config = dict(
    hidden_size=192,
    num_key_value_heads=6,
    parallel_block=False,
    learning_rate=0.0111,
    max_grad_norm=2.0,
    max_seq_len=128,
    train_tokens=292100000,
    max_steps=4458,
)
MLP neurons of a small language model. Each row is named by its layer, matrix (up: input weights; down: output weights) and neuron, and shows model dimensions 48-111. Each number is 128 + 32 x the weight over its row's rms, rounded and kept within 0 to 255.
A block is one neuron, or neurons of one layer that tend to fire together. After each block is what it responds to, as a language model described it from the Wikipedia text at the highest values.

L10.up103 [120 105 140 135 152 136  83 172 117 173  93  91 218 126 137 133 133  91  75 166 116 161 168 175 125 116 139 113 145 124 145 138 118 179 139 117 119 100 180 115 156 175  92  80 115 142 115 173 136 173 141 128 101 141 104 138 109 108 118 134 133 145 192 148]
L10.down103 [ 93 165 117 166 127  82 109  83 149 112 120 101  61  84 115 115 130  95 149 142  65 144 144  83 107  97  61 111 154 141  86 114  62 170 143 114 131 108 132 119  99  63 113 169  96 101  81 160 139 143 129  96 175 106 137 156 136 193 107  92 113  97 136 148]
L10.up148 [ 27 103 149 169 152 102 135 189 144 103 125 107 145 142 129 124  76 117 150 132 140 176 145 122 101 124 163 133  89  99 160 157 101 129 151  91 144  94  94 114 100  92 138  96 139  73 115 142 118  99 136 113 127 130 152 110 110 106 129  68 142 121 158 155]
L10.down148 [121 148 181 148 126  58 125 100 134 153 105 129 117  90 104 169  63 117  94 160 147 196 129 130 137 125 168 144 109 146 104 158 122 124 151 153 255  88 110 153 149 164 156 179 185 109 109  91 133 149 133 169 106 170 173 156 189 123 118 173 162 129  95 148]
L10.up397 [ 91 121  62 147 100 125  40  88 190 161 165 145 151 121 122 184 150 146 128  78 117 134 143 121  77  61 182 159 128 117 115 111 184  95 131 135 132  73 157 135 186 124 177 140  92 113  71 129 101 115  95 137 135 166 123  59 131 125 108 156 143 109 107  74]
L10.down397 [143 163  90 119 123  98 113  88 108 193 130 122 113 117  98 130 155 141 102 153  80 136 116 159 133 182  76  98 110 133 138 126 185  94 114 130  68 102 136 138 143 106 150 137 143 131  67 169 130  94  95 107  43 143 141 135 152 108 120  82 166  90 126 160]
L10.up402 [ 92 173 119 131 139 167 116 123  96 100 160 126 159  91 171 122 192 110  71  75  74 127 157 155  94 183 137  90 176 127 127 129 114 138 118 165 157 168 123  80 108  87  94 149 114 125 124 124 142 141 111 134 148 206 112 115  95 108  83 122 106 154 131 136]
L10.down402 [143  98 109 144  94 163 163 204 137 135 125 145 117 121 124 144  91 106 155 148  90 206 115 159 178  78 146 127 127 159 235 122 110 125 135 155 132  98 160 121  76 131 161  97 143  80 138 109 119  36 143 121 165  99 115  82 102 136 170  78 126  65 106  86]
Word-completing final pieces. Final subword piece that completes a predictable word in time or order phrases, e.g. fir-st, secon-d, Ju-ly, thre-e, and commas after dates.

L10.up50 [ 89 148 138 158 109  85 124 153  78 112 176 175 199 162 134 128  62 154  54  89 104 101 181 115 123  70 106 110  63  75 180 131 105 101 149 107  90 151 129 104 118 143 139 108 125 127  96 115 110 154  96 163 137 111 115 135 137 164 178 160 151 120 135  81]
L10.down50 [138  47 105  76 174 160 112 116 109 115 125 163 158 149  63 131 171 131 138 150 117 125 148 170 159 107 133 176 145 106 125 167 163 154  76 178  86 145  99  69 133 108 129 156 123 100  94 121 125 143 103 145 146  56 194 144 162 139 117 135 163 117 162 157]
L10.up537 [113  88 166  95 120 123 139  99 104 160 161 111 158 150  95 138  84 109 141 180 132 108 136 120  74 139 140  80 174 134 106  94 173  87 156 135 157 119  85 103 154  97 194 135 169 181 126 118 132 125 128 195 153 149 140  95 120 130  61 182 140  93 190 117]
L10.down537 [109  94 110  79  56  71 129  85 136 148 146 111 160 123 142 140  60 113 121 123 117 113 124 123 157  93 148 158 168  95 145 136 132 123 168 129  86 160 141  97 127 106 118 135  76 132 139 148  84 131 118 105 153 161 177 146 121 105 167 145 148 138 121 107]
L10.up598 [122  99 132  96  88  97 107 126 146  53 122 152 139 120  53 124 124 116 130 155 131 108 114  80 102  77 130 109 188 101 112 168  70 126 169 145 145 134  88 140 197 124 169 134  80 166 117  91 127 104  95 165 110 100 131  83 122  88  93 187 137 156 145 157]
L10.down598 [ 61 115 135 132 173 123 102 130 175 168 107 128 120  91 169 141 140  81  84 162  84 166  91 134  76 123 115 185  97  94 106 135 149 148 104 195  82 153 114  93 167 131  94  66  98 142 131 115 101 139 155  44 104 127 135 139 175 149 174  80 134 129 128 107]
L10.up678 [123 134 144 135 135 126 141 120 117 149 172 125 113 113 127 128  63 143 124 128 130 117 209 152 137 141 132 121 174 128 112 146 141 145 140 154 133 126  27 124 122  58 148 131 122 176 187 109 134 120 166 113 149 185 140  72 122 104  89 185 170 101 108 135]
L10.down678 [ 77 113 120 140 174 116 120 193 110 131 129  40 111 116  65 179 120 133 127 134 114 131 141  99 147 148 150  67 133 163 171 200 139 120 117 117 117 104 162 123 215 111  46 130 105 135  94 143 151  70  75  99 167  70 152 152 148 169 107 135 169 130 132 136]
Separators after places and dates. Commas and linking words right after a place name, date, or first year in biographies, such as "Tokyo, where", "November 22, 1999", "2013 to".

L10.up208 [105 121 168 107 147 147 165 110 174 172 123 122 142 185 128  63 142 178 147 131 109 137 171 132 100 134 117 131 111 131  91  80 121 138 144 139 126 150 123 157 194  89 107 124 128 167 182 106 118 115  62 191 171 140 150 140 141 108 146 154 183  88  97 147]
L10.down208 [138 122 129 121 143 121 134 178 107 137 125 144 136  96 153 131 148 166 184 121 118 159 118 190 157 142  72 153 136 154  95 203 110 143 147 135 130 159 180 127 203 160 107 163 187 146 149 131 108 141  95 121 119 105 127 135 168 118 137 124 138 138  68 105]
L10.up274 [156 118 157 128  97 185  77 106 139 140 107 188 110 143 102 126 180 104 133 147 161 102  88 148 153 162 118 182  74 158 135 145 132 206 163 159 193 135 136  90 132 155 124  99  76 120 181 141 105 143  52 159 136 136  85  77  81 100  41 120 127 139  87 136]
L10.down274 [125  92 137 146 111  83 154 145  95 116 119  71 128 142 135 182 120  78 110 143 130 123 144 120 177 127 179 158  88 162  37  82 140 111  95 100  99 146 188  51 137  75 142 191 130 135 130 144 160  87 127 131 151 118 106 146 150  66 137 142 165 169  90 142]
L10.up369 [166 127 178 104 151 159 150 164 186 175 127 147  90 132 125  65 156 191 149 117 129 148 153 158 114 147 125 112  67 135 147 147  76  42 117 116  92 126 122 105 136 179 100  89 162 138  89 160 139 103 104 169 145 196  68 156 140  88 143 149 188 164 115  78]
L10.down369 [100  99 158 147 167 152 104 123 163  97 128 172 169 143 126 172 107 110  75  91 145 122 107 135 163 191  75 108 179 141 103 132 142 177 125 116 137 148 163  10 169 102 206 127 142 144 174 108 112 110 111 126 129  68 128 180 114 118 133 123 103 110 100 131]
L10.up754 [238 109 116 170 116 117 175 120 125 166  93 110  70 144 123 110 122 160 144 147  76 111 149 130 130 111 127 120 100 128 106 136  66 126  98 166 119 158 157 107  97 110 132  58 131 140 132 161  99 129 147 160 115 115  93  95 119 114 141  74 196 114 113  93]
L10.down754 [125 118  68 151 134 142 130 129 106 135 124 131 188 143 166  67  24 100 203 160 120 151 159 148 155 148 152 131 118 154  94 152 127 165 125 152 119 128 137 149 167 134 129 147 185 140  84  83  81 160 142  59 142 142 151 105 109 149 167 140 174 153 119 148]
Verb end before object. Fires on the token that closes a verb or its governed preposition just before the object, e.g. determined by, entrusted with, consider-ing, giv-es.

L2.up1 [148 118  94 110 114 149 170 147 168 175 131 122  77 125 156 153 200 122 161 155 129 144 141 156 152 165 156 145 139 139 116 148 114 100 117 103 140 131 113 140 157 169 126  75 100 161 109 191 159  93 133 102  80 180 135 139 135 134 114 140  90  75 185 122]
L2.down1 [142 152 150 190 102 197 143 113 118 118 105 140 104  77 138 117 140 148  97 158  97 140 156  78 135 105 125 206  60  48 135  95 147 141 137 139 117 142 129 159 164 136 115 106 204  83  92  70 150  94 150 128 118 125 127  94  77 154  91 152 132  65 117 175]
L2.up254 [176 200 137 120 127  70 120 148 155  98 125 114  95  92 112 137 155 151 145 166  83 122  91 139  99 147 106 177 129 127 136 119 179 168 118  87 180 144 129 126 144 146  57 149 134 121 102 178  76 132  95 159  72 166 152 151 184 124 136 156 101  90 126 159]
L2.down254 [ 74  92 116 165  89 102 175 207 146 165  75  93  99 148 163  97 132  97  76 165 174 120 153  48 126 133 141 114 158 124 182 103 105 110 162  98 132 101 111  95  95 176 125  84 122 155 144 124 145 141 146  93 125 122 149 114 122 194  88 136 118 132 193 106]
L2.up339 [172 141 171 182 138 131 140 137 127 139 137 155 136 134 145 167 182 127  76 224 119 140 145  60 125 136 134 150 170 123  66  92 156 163   2  95 102 124 113 183 156 152 145 148 190 106 112 125 132 137 115 117 126 154 137 150 154 105  87 133 198 138 116 142]
L2.down339 [138 117 151 144  96  94 169  90 118 122 146 119 118 172 163 230 169  78 104 189 114 135 132 137 174 103 144 161  96 101  95 105  70  89 166 116 169 116 163  78 146 169 173  68 150 194 111 106 116  99 128 160 137 118 144 149 146 128 139 187 156 163 155 161]
L2.up683 [127 137 134 119 184 123 122  92 103 105 126 127  96 100 142 113 120  99 122 126 130 173 100 152 118 119 140 125 131 101 131  71 180 106 168 145 148 130 131 137 108 144  92  68 147 107 161 157 124 132 126 153 126 158 112 132 140  63 120 191 160 126 122 104]
L2.down683 [120 121  62 122 166 104 133 133 137  77 115 147 133 106 208 111 152 123 140  81 144 116 134  74 129 112 161 159 172  84 165 102 101  89 127 142 125 167 135 136 150 125 128 119 113 190 158 130 177 133 117 114 129 103 135  70 113 169 137 169  76 123 119  87]
Mid-word subword fragments. Word-internal subword pieces that continue a split common word, especially "ld" in wou-ld and cou-ld, also v in en-v-ironment, r in c-r-itics.

L2.up195 [141 105 137 100 145 112 101 110 122 134 171  89 172 112 182  97 111 132 134 119 139 130 174 203 148 135  86 144 138 144 184  80 154 131 132 137 100 186 165 135 152 138 105 110 132 221 151 132 178 114  98 125  97 114  78 179 108  93  88 109 107  61 170 146]
L2.down195 [103 151  97 162 157 213 113  96 116 114 118 195  95 104 139 134  60 124 158 100 131 156 127 119 133 144 123 155 128 106 145 151 152 140 189 138 104 151 120 118 144 161 157 126 135 152 113  63  88  89 146  96 132 138 136 132  79 138 166 105 101 135 172 181]
L2.up363 [167 128 139 104 158  48 129 164 112 139 117 116 133 140 150 126 100 105 117  71 135 168  93 165 145  76  98  86 101 146 120 153 126 139 116  87 126  80 161 170 171  93 112 138 123 158 117 123 134 125  88 121 144 112  97 102 102  77 187 124 184 150 140 172]
L2.down363 [137 106 107 121 145 167 104 178 136 119  98 120 155 103  84 127 128 102 156  75 161 104 133  94 115 169 117 107 147  94 142 114 161 133 183  89 153 163  89 149 160 103 114 156 132 146 165  99 177 141 151 124  91 112  98 115 112 141 116 147 190 106  73  81]
L2.up510 [120  85 153 112 141 163  78 143 143 156 135 153  81 154 170  82 123 145 132  75 133 150 130  85 131 129  97 101 159 141 117 129 116 152 165 104 117 122  87 119 151 102 129 118 155 103 134 158 158 101 174  22 149 128 128  90 156  53 122 116  93 127 141 140]
L2.down510 [173 108 174 123 128 149  64 108 148 113  99 175 127 201 125 162 102  97 126 144  96 106 110 168 105 132  94 116 130 124 186 126 147 175  89 129 162 116 116 154 130  95  90 102  99 104 127 144  67 134 116 208  84 126 111 141  68 144 158 160 199 182 120 140]
L2.up629 [120 128 154  63  65 173 128 183 114 137 103 158  77 125  85 158  99 115 130 136 172 180  99 126 129  68 167  71 105 134 105 123 165 107 109 111 119 104 146 100 153 102 177 173  80 100 176 130 104  97 169 110 127 111 111  99 112  78 122 107 141 131 108 153]
L2.down629 [103 176 126 108 198 125 110  77  88 173  96  98 132 109  81 111 145  87 118 117 199 105 144 143 124 158 107 103 148  78 128 126 139 110 124 100 144 105 123 173 152 119  95 130 164 111  52  94 143  67 121 135 151 140 125 140 110 161 139 121 159 137 153 136]
Completions of split common words. Second or later piece of very common short words split oddly into fragments, mostly hav|e, hav|ing, also t|wo, t|ake, mak|e, b|ut, h|ad.

L6.up42 [103 106 148 142 152 156  96 223 131 148 142  67 169 122 167 146  79 131 151 118 148 192 116 111 116  97 131 149 130 136  92 121  64 122 164 112 107 162 105 131 135 132 131 107  74 104 123 162 157 151 206  86 194 161 117 126 141 120 111  70 123 103 163  94]
L6.down42 [168 117 187 114 164  54 167 162 120 170 167  83 137  54  99 141 159 133 181 162 107 139 183 174 148 155 114  73 110  89  49  85 128 128 157 149 130 154 143 132  85  88 164 144 163 135 109  92 135 191 179 157 115 175 157 124 138 149 153  69 150  54 154 154]
Word-completing final pieces. Last subword piece that completes a split common word, especially quantifiers, numbers and ordinals like eac-h, subsequ-ent, secon-d, tw-o, f-ive, and headings like Hon-our-s.

L10.up14 [169 158 140 132 154 180 162 134 112 146  90 151 138 120 173 142  82  86 156 143 132 183 113 135 140 169 116  87 119 100 102 143 131 148 123 159  70 177 156 145 163 182  93  81 120 145  96 121 106 182 108  85 176 134 151 198 185  80  98  87 114 157 149 206]
L10.down14 [126  80 116 130  51  69 119  98  96 104 120 173 117 137  93 134 196 158 116  81 115  74  56 179 165 100 134 177  97 135 146 142 135 139 106 141 129 184 157 143 108 141 102 162 118  80 174 115 118 133 121 145  80 124 113  96 112 172 165 121 110  44 131 183]
L10.up69 [122 164  64  74 160 150 114 111 168 167 163 166 108 117 169 155 156 132 122 162 116 171 132 171  78 148 120 155  96  73 104 130 139 135 128 175  73 116 126 139 109  73 105 118 140 164 163 127 133 151 141 103 131  90 145 148 131  56 163 116 151 136 100  69]
L10.down69 [124 101 158  90  67 111 145 163 137 188 116 110 141  79 136 123 109 133 111 162 137 127 139 127 158 106  41 134 117 152 165 109  98 114  87 107 117 122 200 110 105 151 170 124 114 214 152  97 145 120 106  56 102 164 119  76 146 113 175  98  86 168  88 107]
L10.up216 [195 170 133 119 208 144 141 129 122 136 123 128 161 126 178 141 108 158 137 156 113  99 127 163 128 130 141 156 142 145  71  77 135 120 169 111 113 189 132 116 162  77  92 121 139 150 177  93 140 157  72 120  84 154 126 143 161  93 115 181 157 136 155 171]
L10.down216 [167  95 138 124 127 175 158 163 146  74 122 126 164 130 176 186  61 166  68 132 130 151 139 132 153  73 114  99  81 127  83 164 105  92 117 119 110 150 140 106 149 138 149 141  98 143 105 150 186  92 111 142 117 100 142 133 137 130 133 177 103  99 150  74]
L10.up352 [111 113 150 114 117 143 174  80 106 143 162 169 143 106 139  96 132  86 160 121 161 127 129  89 110 145 107 111 121 115  99  98 153 214 100 126 132 203 109 111  95 150  35 165 182 148 121 117 166 135  99 155  88 130 129  91 150 162 115 143 105 114 116 128]
L10.down352 [132 148 135 185 156 147 125 178  70 101 167 106 134 155 136  94 124  93 155 153 153 106 138 175 139 121 106 140 136 145 176 110 137 178 122  87 118 122 127 166  99 148 135  56 172 170  98  99 154  92 132 127 131 211  72  83 131 126 136 173 136 122 137  97]
Mid-word function-word pieces. Word-internal fragments of common function words and verbs split oddly by the tokenizer, such as "ld" in wou-ld, "w" in t-w-o, "id" in d-id, "v" in ser-v-ed, plus standalone " to".

L2.up40 [184 151 113 102 215 143 108 141 166 114  71  98 126 184 176 126 155 176  95 135 131 215 135 148 134  55 129  83  93 119 113 121 109  91 134  78  95 105 140 129 136 180 119 142  91 146 150 103 120 146 126  76 138 155  81 117 123 131  80 115  91  92 161 162]
L2.down40 [139 106 133  97  91 101 100 117 150 109 112  91  54 106 124 161 160 162 162 119  83 121 112  64 180 191 135 101 128 138  93 169 128 111  43 157 149 211 156 105 126 118 106 142  79 133 158 109 154 120 128 147 123 159 118 120  59 132 161 128  80 107 165 161]
L2.up53 [119  99  99 138 159 127 109 132  88  79 128 167  57 130 162 150  80  86  71 156 166 111 120 159 133  82 101 165 101 175 126 184 135 154  93 167 109 143  70  72 110 149 120 101 131 174 163 129  88 112 102 151 197 179  75 123  97 168 119 113 176  89  82 192]
L2.down53 [134 131 125 118 145 122  98  75 115 109 151 126 200 125 141 153  97 112 111 202 153 104 158 131 171 124 102 108 215 213  91 111 212 121 102  69 133 119 183 178 119 131 124 109 145  97 137  72 100 130 125 176 130 163 122 151 193  70 121  67 124 134 128 122]
L2.up414 [131 127 119 103 129 144  71 116 132 115  74 183 115  90 142 134 170 130 137 168 126 127 164 138  65 126 136 103  97 150 146 121 159 131 140  94  71 159 119 135 166 186 102 127 140 172 115  86 155 187 119 126  98 114 131 106 147 201 134 112 136 143 180 168]
L2.down414 [136 186 136 167 114  89 157 111 154  83 157 140 154 169 109  96 150 166 116 147 184 149  92 118  96 124  93 149  98 178 169 129 111 129  96 139 138  88 103 186  82 137 189 148 157 127 104 168 112 124 110 189 108 130 114 176 109  79 130 125 111  98  69 119]
L2.up597 [155 138 122  87 114 138  67 123 116 172 158 186 115 133 135 131 110 131 101 152  68 133  86 104 134 130  77 117 107 122 140 102  73 149 110 120  50 159  99 120 101 178 135 126 189 135  68 124  64  91  84 168 152 144 180 150 103 206 129 129 129 118 100 104]
L2.down597 [ 56 138 112  95 140  98  84 135  72 152 129 140 115  91  94 157 142 151 107 116  60 149 126 150 121 118  96 127  70 159 191 112 115 119 113 119 129 136 122 114 111 104 150 103  61 121 180 102 157 132  96 160 130  75 199 141 167  83 118 124 136  40 100 124]
Preposition at and word fragments. Mainly the preposition at (at Ellis Park, at the end, at 0.5 kW), sometimes for, from, on, plus mid-word pieces like uc in successful and oun in Country.

L6.up438 [233 116 168 123 151 159  97 164 150  77 176 112 113 103 147 149 111 164 126 152 128 162 149  68 150 102 166 114 147 123 138 143  87 172  71 141 143 159 138 113 161 114 152 102  95 115 107 144 144 115  63  76 128 170 111 116  87 140 154  94 145 134 134 114]
L6.down438 [ 88 120  66 129 157 112 124  97 135 192 161 109 106 128 117 129 208 107 144  69 112 123 103 147 104 169  96 125 123  97 169  99 151 132 153  93 139 172 121 117 134 123 102 150 117  80 155 185 101 109 185 153 112 119  99 177 120 139 163 116 157  84 127 112]
Second word-piece fragments. Short second pieces of split words, like t in don't, ol in Holden, er in Herberger, often after an initial H; also the word " to".

L2.up167 [124  84  79 182 149  72 210 109 121 142 114 183 129 136 139 188 165 143 166 121 141 132  65 100 143 147 127  52 116 118 133  68 174 103 161 157  81 126 122 113 113  68 160 121 199 165  90 156 141  85 180 130 132 173 166 156 112 120 118 134 131  87  85 161]
L2.down167 [139 142 108  92  70 166 105  87  87  76  81 106 112 142 142 173 103  69 144 135 186  87 167 133 163 113 145  96 129 126  96 205 148 109 100 125  97  75 139 193 102 139 118  72 100 101 152 153  73 127  57 118 150 125 105 127 152 117 147  62 138 164 155 171]
L2.up437 [155 160 130 126 167 126 100 171 185 108  93 144 138 127 138 187 184 132 156 119 156 116 112 148  80 111 109 104  91 156 115 178 108 160 193 121 156 135  81  98 137 173 173 116 111 137 147 133 121 192 155 121 154 123 143  67 170 146 152 171 135  97 138 175]
L2.down437 [153 110  97 183 135 151 125 172 118 155 123 128 148 131  97  88 162 148 159 150 131 123 189 107 128 195 137  63 183 164 144 115 156 143 141  92 155 127 133 199 129 143 104 142 135 144  52 154 199 125 122 114 137 176  84  88  86 183  85 145 185 149  51 150]
L2.up615 [106 105 157 117 104 119 142 106  90  95 177  71 122 110  95 163 128  88 170 141 148  99 122 132 121 137 178  95  99 198 141 134 118  60 191 187 128 124 162 123 107 131 174 182 160 175 120 146 182  96  99 171 106 122 130 109 143 138 121  99 101 126 106 136]
L2.down615 [109  94 110  87 128 119  94 106  63 105 117 142 171 127  99 167 139 116 180 122 103  40  92  72 126 145 119  59 127 159  92 126 161  76 151 131 119 148 122 124 135 111 140 153 132 126  66 132 181 106 132 130  96 144 133 117 172 128 136  96 127 103 157 139]
L2.up698 [113 168  99  70 124  99 192 131 124 172 154 122 166 113 226 149 134 133 122 156 143 141 126 184 156  85 123 133 114 174 123  98 152 109 152 134 180 122 119  97 140 115 111 179 139 135 111  64 152 149 118 139 166 125 190 145  94 109  97 119 121  79 214 157]
L2.down698 [106  96  85  69 125 116 191 106 109 115 105 104 140 105 146  87 108 129 140  76  80 131 154 129 149 155 133 106 107 117 118 182 132 105  99  97 106 151 164 198  67  98 157 107 141 121 174  91  94  73 119 105 146  94 173 121 102  76  83 160  95 107 119 151]
Word endings and list separators. Fires on "ly" ending "early" (early life, early 1960s) and on semicolons, commas or closing parentheses ending list items or clauses.

L6.up183 [108 135 156  97 105 150 107 129 107 148 195 141 211  84  93 128 169 114 106 131 153 204  98 130 116 144 125  91 109 162 162 146 181  93 195 130 163 102 139 115 132 143  93 147 133 160 111 159 112  96 126 124  90 130 130  97 113 156  91  81 195  94 163  97]
L6.down183 [161 153 138 135  73 144 141 102 109 108 139 200 194 125 109 109 141 157 139 164 142 182 107 132 156 136 113 158 148 146 173 123 149 105 151 122 133 140 122 135 126 191 118 152 125 105 169 108 154  87 103  98 103 150 121 106 155 117 153 137 205 115 161 147]
Comma after numbers. Commas, mostly right after a digit: thousands separators (1,095; 2,342), date commas (March 9, 2016), plus some clause and list commas.

L2.up89 [135  71 121 121 139  83 140 162  97 183 135  75  99 167 172 134  73 150 160 146 119 144 113 138  86  93 118 110 152 131 222 128 116 201 126  74 145 120 152  97  94 188 158  92 106 118 240 107 123 144 112  96  62 162 160 170 117 138  91  72  94 171 146 149]
L2.down89 [125 103 116 194 103 137 140 165 117 148 123 136  98 115 105 167 123 163 153 110 139 128 131 124  95 138 125 146 126 130 138 153 106 142 115  85 201 190 186 109 158  88 157 128 101  82 124 130 117 172 132 109 148 137 115  96 177 126 129 127 133  51 104  98]
L2.up299 [120 171 124 114 154 122 104 160 132 212 128 149 126 143  85  94 127 176  84 117 130 156 155 192 146 127 128 109 177 124  72 128 134 118 114 144 121 202 158  37 161 175 131 134 157 149  95 107 135 146 137 187 105 114 157 141 128 113 124 146 170 179 129  88]
L2.down299 [140 145  91 165 157 104 123 149 100 105 196  47 111 143 185 142  91 117 112  68  70 134 107 118 108 130 113 112 165 180  96 147 149 161  73 105 125  90 193 177 107  81 203 158 167 123  92 144  89 103 158 126 156 120 135 130 128  85 143  97  92  86 167 166]
L2.up482 [114 148 115 149 136 131 104 149 125 103 115 112 140 126 141 109  85 142 118 109 109 175 128 203  98 116  97  67 148 142  84 122 150 112 141  69 101 160 122 119 157 142 140 118 154 135 110 131 134 196 121 172  79 105 112  90 199 152 102 153  89 176 144 134]
L2.down482 [149 114  88 124 106 158 128 120  81 166 105 114 134 149  90 149  99  82 105 134 101 134  71 107 134 105  97 177 107 117 123 155 138 107  95 131 113  70 172  87 107  86 170 199 129 124 150 114 162  92 142 153 122 125 159 152  52 101  79  82 155 124 163 220]
L2.up749 [175  74 132 181 140 126 120 208 143 204 142  90 194 188 119 123 111 195 135 105 124 186 155 123 146 151 131 100 171 143 122 195 139 167 178  61 121 192  93 122  85 196 122 212 125 163 144 145 124 168 117 124 143 151 101 135 153  90 120 147 132 151 126 132]
L2.down749 [142 138  99 169  94 154  97  83 124 143  82  94 126  75 129 174 129 134 101 150  91 126 115 139 143 147 170 171 196 204 116 143 101 114  90 118 153 145 128 160 105  76 170  94 177  84 103 115 173 179 148 150 113 135 118 168 138 142 127 126 170  98  99 124]
Word-completing final subwords. Final word pieces that complete a common word split mid-spelling, as in secon-d, anot-her, Colle-ge, larg-est, high-ly.

L6.up580 [175  93 126  68 124 172 109  93 167 156  95  48 116 152 131 127 179 128  59 153 110 166 101 146 154  99  94 136 185 145 121 151 143 103 100 113 166 118 161 127 165  93  52 130  98 172 135 139 150 100 193 217 124  59 135 163 109 144  89  82 103 106 101 144]
L6.down580 [105 168  45 136  61 174 123 122 153 125 114 143 160 155 203 138 113 147 183 138 105 201 134 163 126 121  30 124  96 136 139 123  55 162 147  82 109 103 175 131 115 112 148 182 119 131 133 196 112 124 146 103 142 211  76 151 126 152 105  60 137 128 114 140]
Short prepositions in, on, at. The strings in, on, at and by, mostly as prepositions after nouns (in 1980, on Thursday, album by) but also opening words like only, instead, attended.

L6.up369 [172 179 173 113 162 134  61 174 148  88 111 124 168 131 185 140 170 130  84 141 154 126  79 146 111  81 114 107 131 162 102  58 142 130 150 156 150  99  80 124  93 129 126 163 113 133  90 111 147  90 121 115 123 130 174  96 162 118  95 116 143  83 151 165]
L6.down369 [146 136 145 103 154  98 133  79 128 169 138  89  90 120 124 147 101 168  64  87 159  72 112  95 200  79  67 147 194 142 128 123 114  75 126 141 107 213 136 131 163  97 139 123 108 122 116 131 166 158 140 121 128 186 106 152  71  98 128 105  83  95 123 124]
Prepositions after participles. Prepositions right after a verb, mostly passive participles: by after led, founded, edited; also for and on, as in known for, won on.